{"hidden_size": 384, "intermediate_size": 1024, "positions": "rope", "tie_word_embeddings": true, "init_std_qkv": 0.0163, "init_std_down": 0.0, "beta1": 0.9, "lr_head": 0.00555, "doc_mask": false, "train_tokens": 425700000}
MLP neurons of a small language model. Each row is named by its layer, matrix (down: output weights) and neuron, and shows model dimensions 16-111. Each number is 128 + 24 x the weight over its row's rms, rounded and kept within 0 to 255. Numbers have three digits each. A neuron's up and down rows have the sign that makes its largest values positive.
A block is one neuron, or neurons of one layer that tend to fire together. After each block is what it responds to, as a language model described it from the Wikipedia text at the highest values.

L5.down29:112104173096160122124148122093147117102141175133108114147142129110120125115140123134138122077139132149122138097136150112100122135113137095140108158095116138150145136133158113108097172164146127122103149077122152116113137108047138114155143152144134128130150171096152121116146128099134149172
L5.down933:115102092099115155120130151109147150159160138111139177091140138120151121151113143122146143115177160137158144111128132153156122131160103126113127154103128127148131137108154153160116124139080139101121126138154150125139161118131123157131111111148164131162137149138153151127118114115144148152
Responds to: Career-start verbs

L5.down584:140129134110145078141135141098128138183150117115111130116118083118170097113121124097112127146105127108124147136089146106133152158142137117187080112122114097097168142118124142146115159133096113082138137125128085145126131112136140148068141118093106133132173112083121105121145131174124123127
L5.down633:136120136129130119135127115135098145138131103137130156139172130141098138124153094141119158144143115150136100124138078139166140102125167155154172126077155144114068161121114129119126142120093165154142134150146127173131131069077173126119156116135109113133133110113109143074080147126158112107
Responds to: Mid-word fragments

L2.down63:130184049125084121117134139135118155174140150146126106174104151155145107127147099141111147134154128143121135152124131149147139119113135106094146166102118128134052126108163122118123137181139121141140120114142096161120191122140139156114159093117100135149144115128093156122102136142159105125
L2.down622:090144162098117120105072120110139081134120184136109082177152141175129096088156134130087115126143112146168127144151121117126145136118083090116125114128090114109116128122068121106130155121144119130091145158135115124152172102158134120139145115128141088086111119141138102152160171097100141095
L2.down789:121128153167116122143106139117124093120132150135137153143137141085115145132142100104122133131107146144115150157113100100110126170079085119082105126154147115106183144119140162143117156117114132121095136110093153103156135120111103124147098177112132119122154192174117145123137119152119167076
L2.down813:093151080143187119127127119141107113129121120114119108126111165098104160181133148155127137093112102093142146112113152188119134152105082123094134157116117077128133113132109132155140108149187134130157136136118161138145136138137129128115134147111112148134157114123155166132129164133112149121
Responds to: Table cell separator after numbers

L5.down936:140138146112107160124148147058081123109131142118116118159104141139131109146170140180157145096116096134146115117110145203089101134165121162098133152112156146082159159085121153118135133137103109158146111157143094133165121118146150145176138113140091086127117157100119089177116116122139116123
L5.down1015:126135142108116153103071139167116127137143114093131112090175117085107113114103116124148137064113156180136109151113137161129135152153150123127124143138128090106128145125114154074114139074123115100133102142130100155129079139146138144104163149131137141091159151168118140150145108124100135121
Responds to: Continuation commas

L5.down209:135147126065148119161115108135139143112140118131147112109125131144128111134106116081111124115104170094143102131145126096124151159082149132161175163122135152136096138086119106115137124145127147101150146136120160150111146108139116122130116159104143104133061121095125114095139085109127091146
L5.down373:146113140165123164147100137114153133139083113111119112101157155127116088155104096136149095129094109124148132090124111117134123149130141131129125148115096119099107109155125149123169078134133150126134124164157090128123164084148101186134190133110126127105132102106171130116118132147086083150
Responds to: Table-cell separators and spacing

L6.down215:169150113155127191121132102146134102133143144144120120150143121101136113141114131115135139141178157111114128139103120095106124146136156117120134135097109140126106149106140140081129114170116118125090120156160114128136123169153096115143117110150153135137145114127108140153145127131095105092
L6.down284:145120181126127139090091114113156113131110117136110136108184097094131092154130145118087118152164136134112098126127141117105111106138093128128142118140132123117126144128112153112121105129119154124095144132153152070117132131144127137179138102152144151091175137120132133106150103126130105086
L6.down500:099070133130100158146129072115087123140161136108119124105133151142108150154123086128137142170105172097148101137156136099105135113138127143176117124129136078117138126110138126069158134131148144111119153118119099136147131118155158118120135138128161139130137159151168120122130136088178133157
L6.down521:128114092110160138124129125160131067103106148160122127155131106105165144143126133109176151139119134133106123079154100119142153132139096172113148102153116141129159081113073160144081093122108111133133179182181177124100139147107093133133103154150161124136128104146161138122128143136044138091
L6.down541:101137149089125145160100111106186134137122136087177146150116129120136146116129130109137099129135122155129110094099131142127117141100111138093089167107108091132171119140108154155119124136128114143087127144147110141096142177147140166104113108096126074119150095103082145108175129177155103095
L6.down619:095103122095113151164113101115115143104089102127145077139137134110124117155113154102166104118115155096138111112102136099139117154134133155120129141141115124137124127109145121117095143161153155175120162113104121117160084128129098164144128082119130144129122121132145160125099125131132105139
L6.down819:100163106143128134153120103133141095121106106121126120141100082107106109153103101141128129123140135149172150138117108167141100156125132109144143134127098112154152118116150169160162119154104109115099157119127126112081122114140101097153128167116163121110149119161171097071153101122107129122
L6.down998:165094131175149127127144127155137122135138093131132123100126118137164116167120150096155153155138177151120149087144119096119143141121133112128137124151123150168117111115106115127101134166091151132137161123154129127116178158145129105152110109180139147141135120146163131130142114124120053100
Responds to: Late-column table numbers

L6.down12:130116068138149143128156136114130171152152139138136103117139139156117114127113148132149131122106090115126105108073158121081104134155165122114110140103136087105116140113129115159134118156103138116112132134119159199145123154151132154084135122093142097118117142081148127133123110083102108103
L6.down168:120140123140154150117132140117149102168179137155106136150077132127168113133135108079120158155128128127084130096104084106135133097116115091163154084158101125142120178111164139137104108148113126118102130108104136144158106105117122111148125068101106135109157128101145113121106088121163144125
L6.down341:097101142175103089113118122091111102167126128147143122094093173152096177120133118107151146121126161140101127136132140104104115163120117152094123140127091115142142090111150151133151115132116110135089113120151083162134103073137141090119107078117141144106105177125132151105122146134094150079
L6.down636:122115111151120118150142102145069168082108132133097104145102109132073102144164106188132125109117122115125122108106153106118105167139101096113094163132123116117108140125092151125131066109163131116115106088121174109150165142159147177147126160095094155107159128147113134166102120119133136148
L6.down706:184128117130169112159150105127126122117136175105100142143136114068132100115119124156131100144132133119103194129101129157104138138160149085141126099109166135126101124103128150169140109145159147129155135146116144117156126105167132149122144134139164138125115150144113155135165146103126071090
L6.down834:098152115163144105168095151112119103142142086126174138123141129140110116139136106108175160086117115159090132124114123110137138136124128159122113146085114092148117117122117141178074118143137140107097109127112129110144126124115153153119141089136132148121088154083100136147125121103138117152
L6.down844:120097127131140136150078135122132109141143138145107159179130098150169113096126146107095161139115167103109119112132113122144154097124146113135129148182106100125123145122152149119080105138112165125138124137124089176161165134146152128143158176093121086118103098096099101138123109109160123137
L6.down912:108107061128128124133150127130105128133124183166117106119167083141118123119135163105137141113139122143111129148105166166143131106128140141090145075164156165161148135139136119080145121097098123123142106142132111104118135146144130111149144132124087093143132105105169127132123130130134151147
Responds to: Clause and contraction joints

L2.down102:118121108133145129134137178142138141130136148139124135086156119127156159093141082117154117108128155130138082159071088103086153083114132104143100153137127116121076130167119154121080157143133108115144116144102090103155123149117111104143154091089144158096136154113164113135145133126138113137
L2.down580:139133081133107156151092126144119137148149114132105118128143141119165128099155103106113158139162133146165091122149116138132111136119110117174125148142174106154125122144123101101096164093114122147148128128137083124140134151149100189114149148127111158099120136142102141143108122159130139145
L2.down876:084076100143075111069097128171125145120143117146138125108151125101116165101162120145137139177114151111114122139120134134120140141164136102151115146100117137137138111134145151087085146136115117156134167133108137131140138183116118145147150114127121122126164154130097125144153150110112080148
L2.down952:160115099135110153091060179166153130155137123133152102127132095125197110085131069119114147144131111133128106140054096099153123131100125147148137148096144137132115141129153119132132123138149120149059085132125123131117129128115150133109137114125116125103092141116132069091113138134132128097
Responds to: Comma after introductory phrases

L2.down216:153183057158134128131135151159129136160113088169132141159133139115119120146121171112094105147136137125146113178089110146149134141172171093146119111113130144130111166107148126147127127100145132084134136090142134148147124146141086109133158121119134126108140125121140105147136151053136108120
L2.down218:131134138137105159170151126095112105125128076202121113105087129146134134129106158078155087142139092151129116111092130119141154142101116118109133158132143105119147104157132106126118147124136176128156142122160151128157111137086139124138127114137115143124128081115153126120090122124138131136
L2.down664:120151158155132137140173142150128153149123113118118114135117142145125165175132099131109113108152169148116117073126144125165149137154129108139136100130166126147157123171117139167182154144154119155108112103116141139130106123115145118189162123127152109127137099133164158161126178149118148109
L2.down937:140187171119140158175118124154141113089104119142110086093151134152180156127081148137131125123128116132144126091103146136124181085129134154094114151139140122088176099112138159120110196115163136160153121159114118097173154105060126077102124140104130119125072166088083112106107104097125103132
Responds to: Coordinating "and" connector

L6.down32:144140102149148136100102085138163122124106141096120144106151142118151153081123135093166144148133124127158167136123134105113100128133098089137132130129129107118091168092141118115162143134130109116120140157121194111201129081127144172120092134117144120134108134130157092138135113128162133159
L6.down177:177126117124109104119147140156120116106104116149162094119112173119113127179131123149146142092118126134120131137129139165149111129119160106135091103126073154163137156095132166106143118146150136111081162148123133088145147151094129135109089100130074086153110128125147120143122157130094120133
L6.down289:122148146114138086149107085113149147137110150187112100109137121110104139145133119125154144086144134115125168101147111127148145089154141130149145161141121118119086121130144106155138123127129161111123128156131142135151155139140128154160112127178143096140122131115121117140131150141098116141
L6.down504:131136128129094127131142139138108121157136116086132126145121114093081067131116166086161114092088075148117133102114157120155137132129130127079135144134159130144141119106105119144089130125152180087150122104132136078099112133114135112115076164142124087130109115129163146143077100137103147122
L6.down739:112190101112166159084149124119146148161157117162102136133112124089144106164131147091127136114124143138115131077167109096141151115127129156150140114149109143112109109118161153131080135115124133162111116147103132131173159091126165115117112101115085126102138119123141140138130095129133159096
L6.down764:138125062095152138131121142109133119080136127130133129092113119150131113121112131120144122138131137138127107109138166147140073121153141102146141132110123131139109108071147151113145125113123132130140143093095146114152118158097150104123089153142125128120145113145146123108120165106162168143
L6.down788:113121124166098103139100137145118132124127172096121094121096090156164152147141129105112146109128133129135114131094161109161135133110114110134118103157133108102092158121145115137128087136134156172131129144075144095152111100118133136153105138120121136109099141102149124134133120099149176125
L6.down980:117142142166125115139141180121139132143111159071129132128133110114128093134132144136143120104157108126115137041168100138164150116124130095107134130132131135157101119109112135112129081119147143153118148112096124102163106121186144126140110117131135188129092137104133129110120073126158113197
Responds to: Verb or preposition before its complement

L6.down423:139118120115122168117130092122119099148137126107131088134149124120117165125094126126181128132130101126150124156138120118131112155125142152145125080166128086171143171112178120154139091103114133122090125125167085096143100125140187111132170076121141154168125120163128168134115143116093146107
L6.down491:126119170089106095143088130080142130146108098129098110133108141144130133134138123160130137164116157190135194139114142137146169105143161117145150165128146134161122117165139123161186121130126117128093116108101098130107127094076090115112123142162191110094164124126093125137097136127110131136
L6.down627:131108106104134121165126113108134153136107098149159162093119138121173114163098099119153115166111119121090123137154163167118109136138105130126078106137189126151128147169119126129154144129157127108126131100118106105091142081140125094136093143147124115101094163127089115113168141103136139099
L6.down751:152120157123128141115132134097112135120099125128096136136128135152140135135104159120134143176142147152119132154143161138155103084143092089136101132170114144135085153100114111090155103163143133143115098156149162123147143095122152125151143112144149139160140107100126131125099144126096129135
L6.down811:097133135096100094138196124097114104102122114127164111138147142128109093159132097097141138154102113063132116119093154119133092114140168088103108125148121131064145102130116155150113116132125160090139148120130138125160125140154070152154129097144111094151134118142108151120115116122099138100
L6.down847:112115142122141114154140165143132112133136114148136117105158110127133130092170104109143169141114114122139142088137131131102133120109130150117102142094169133117136125197139108114130113133143139129098070118123146138117112124155135134133179133116160107125113150162117122131134135108132119145
L6.down851:168142151106102139133140098150137134119123172120134144105161126099132080117147131127110105133119139090127131103117140157089144117168109098156105139137158116158144136188127129120109105117121157113175139106130060154102111130122146137152117141123113123156151113169112111106115149148091108129
L6.down959:108124157135131107092072133089113130132121125111121126151124147147096142148116123154131160155167119102134103147140124134098123109129150070147134122140147081102119123115123113168133124156115163142158159130099148090168117146131122132143133137126150116136092138118165119149128140107099128157
Responds to: Mid-word subword fragments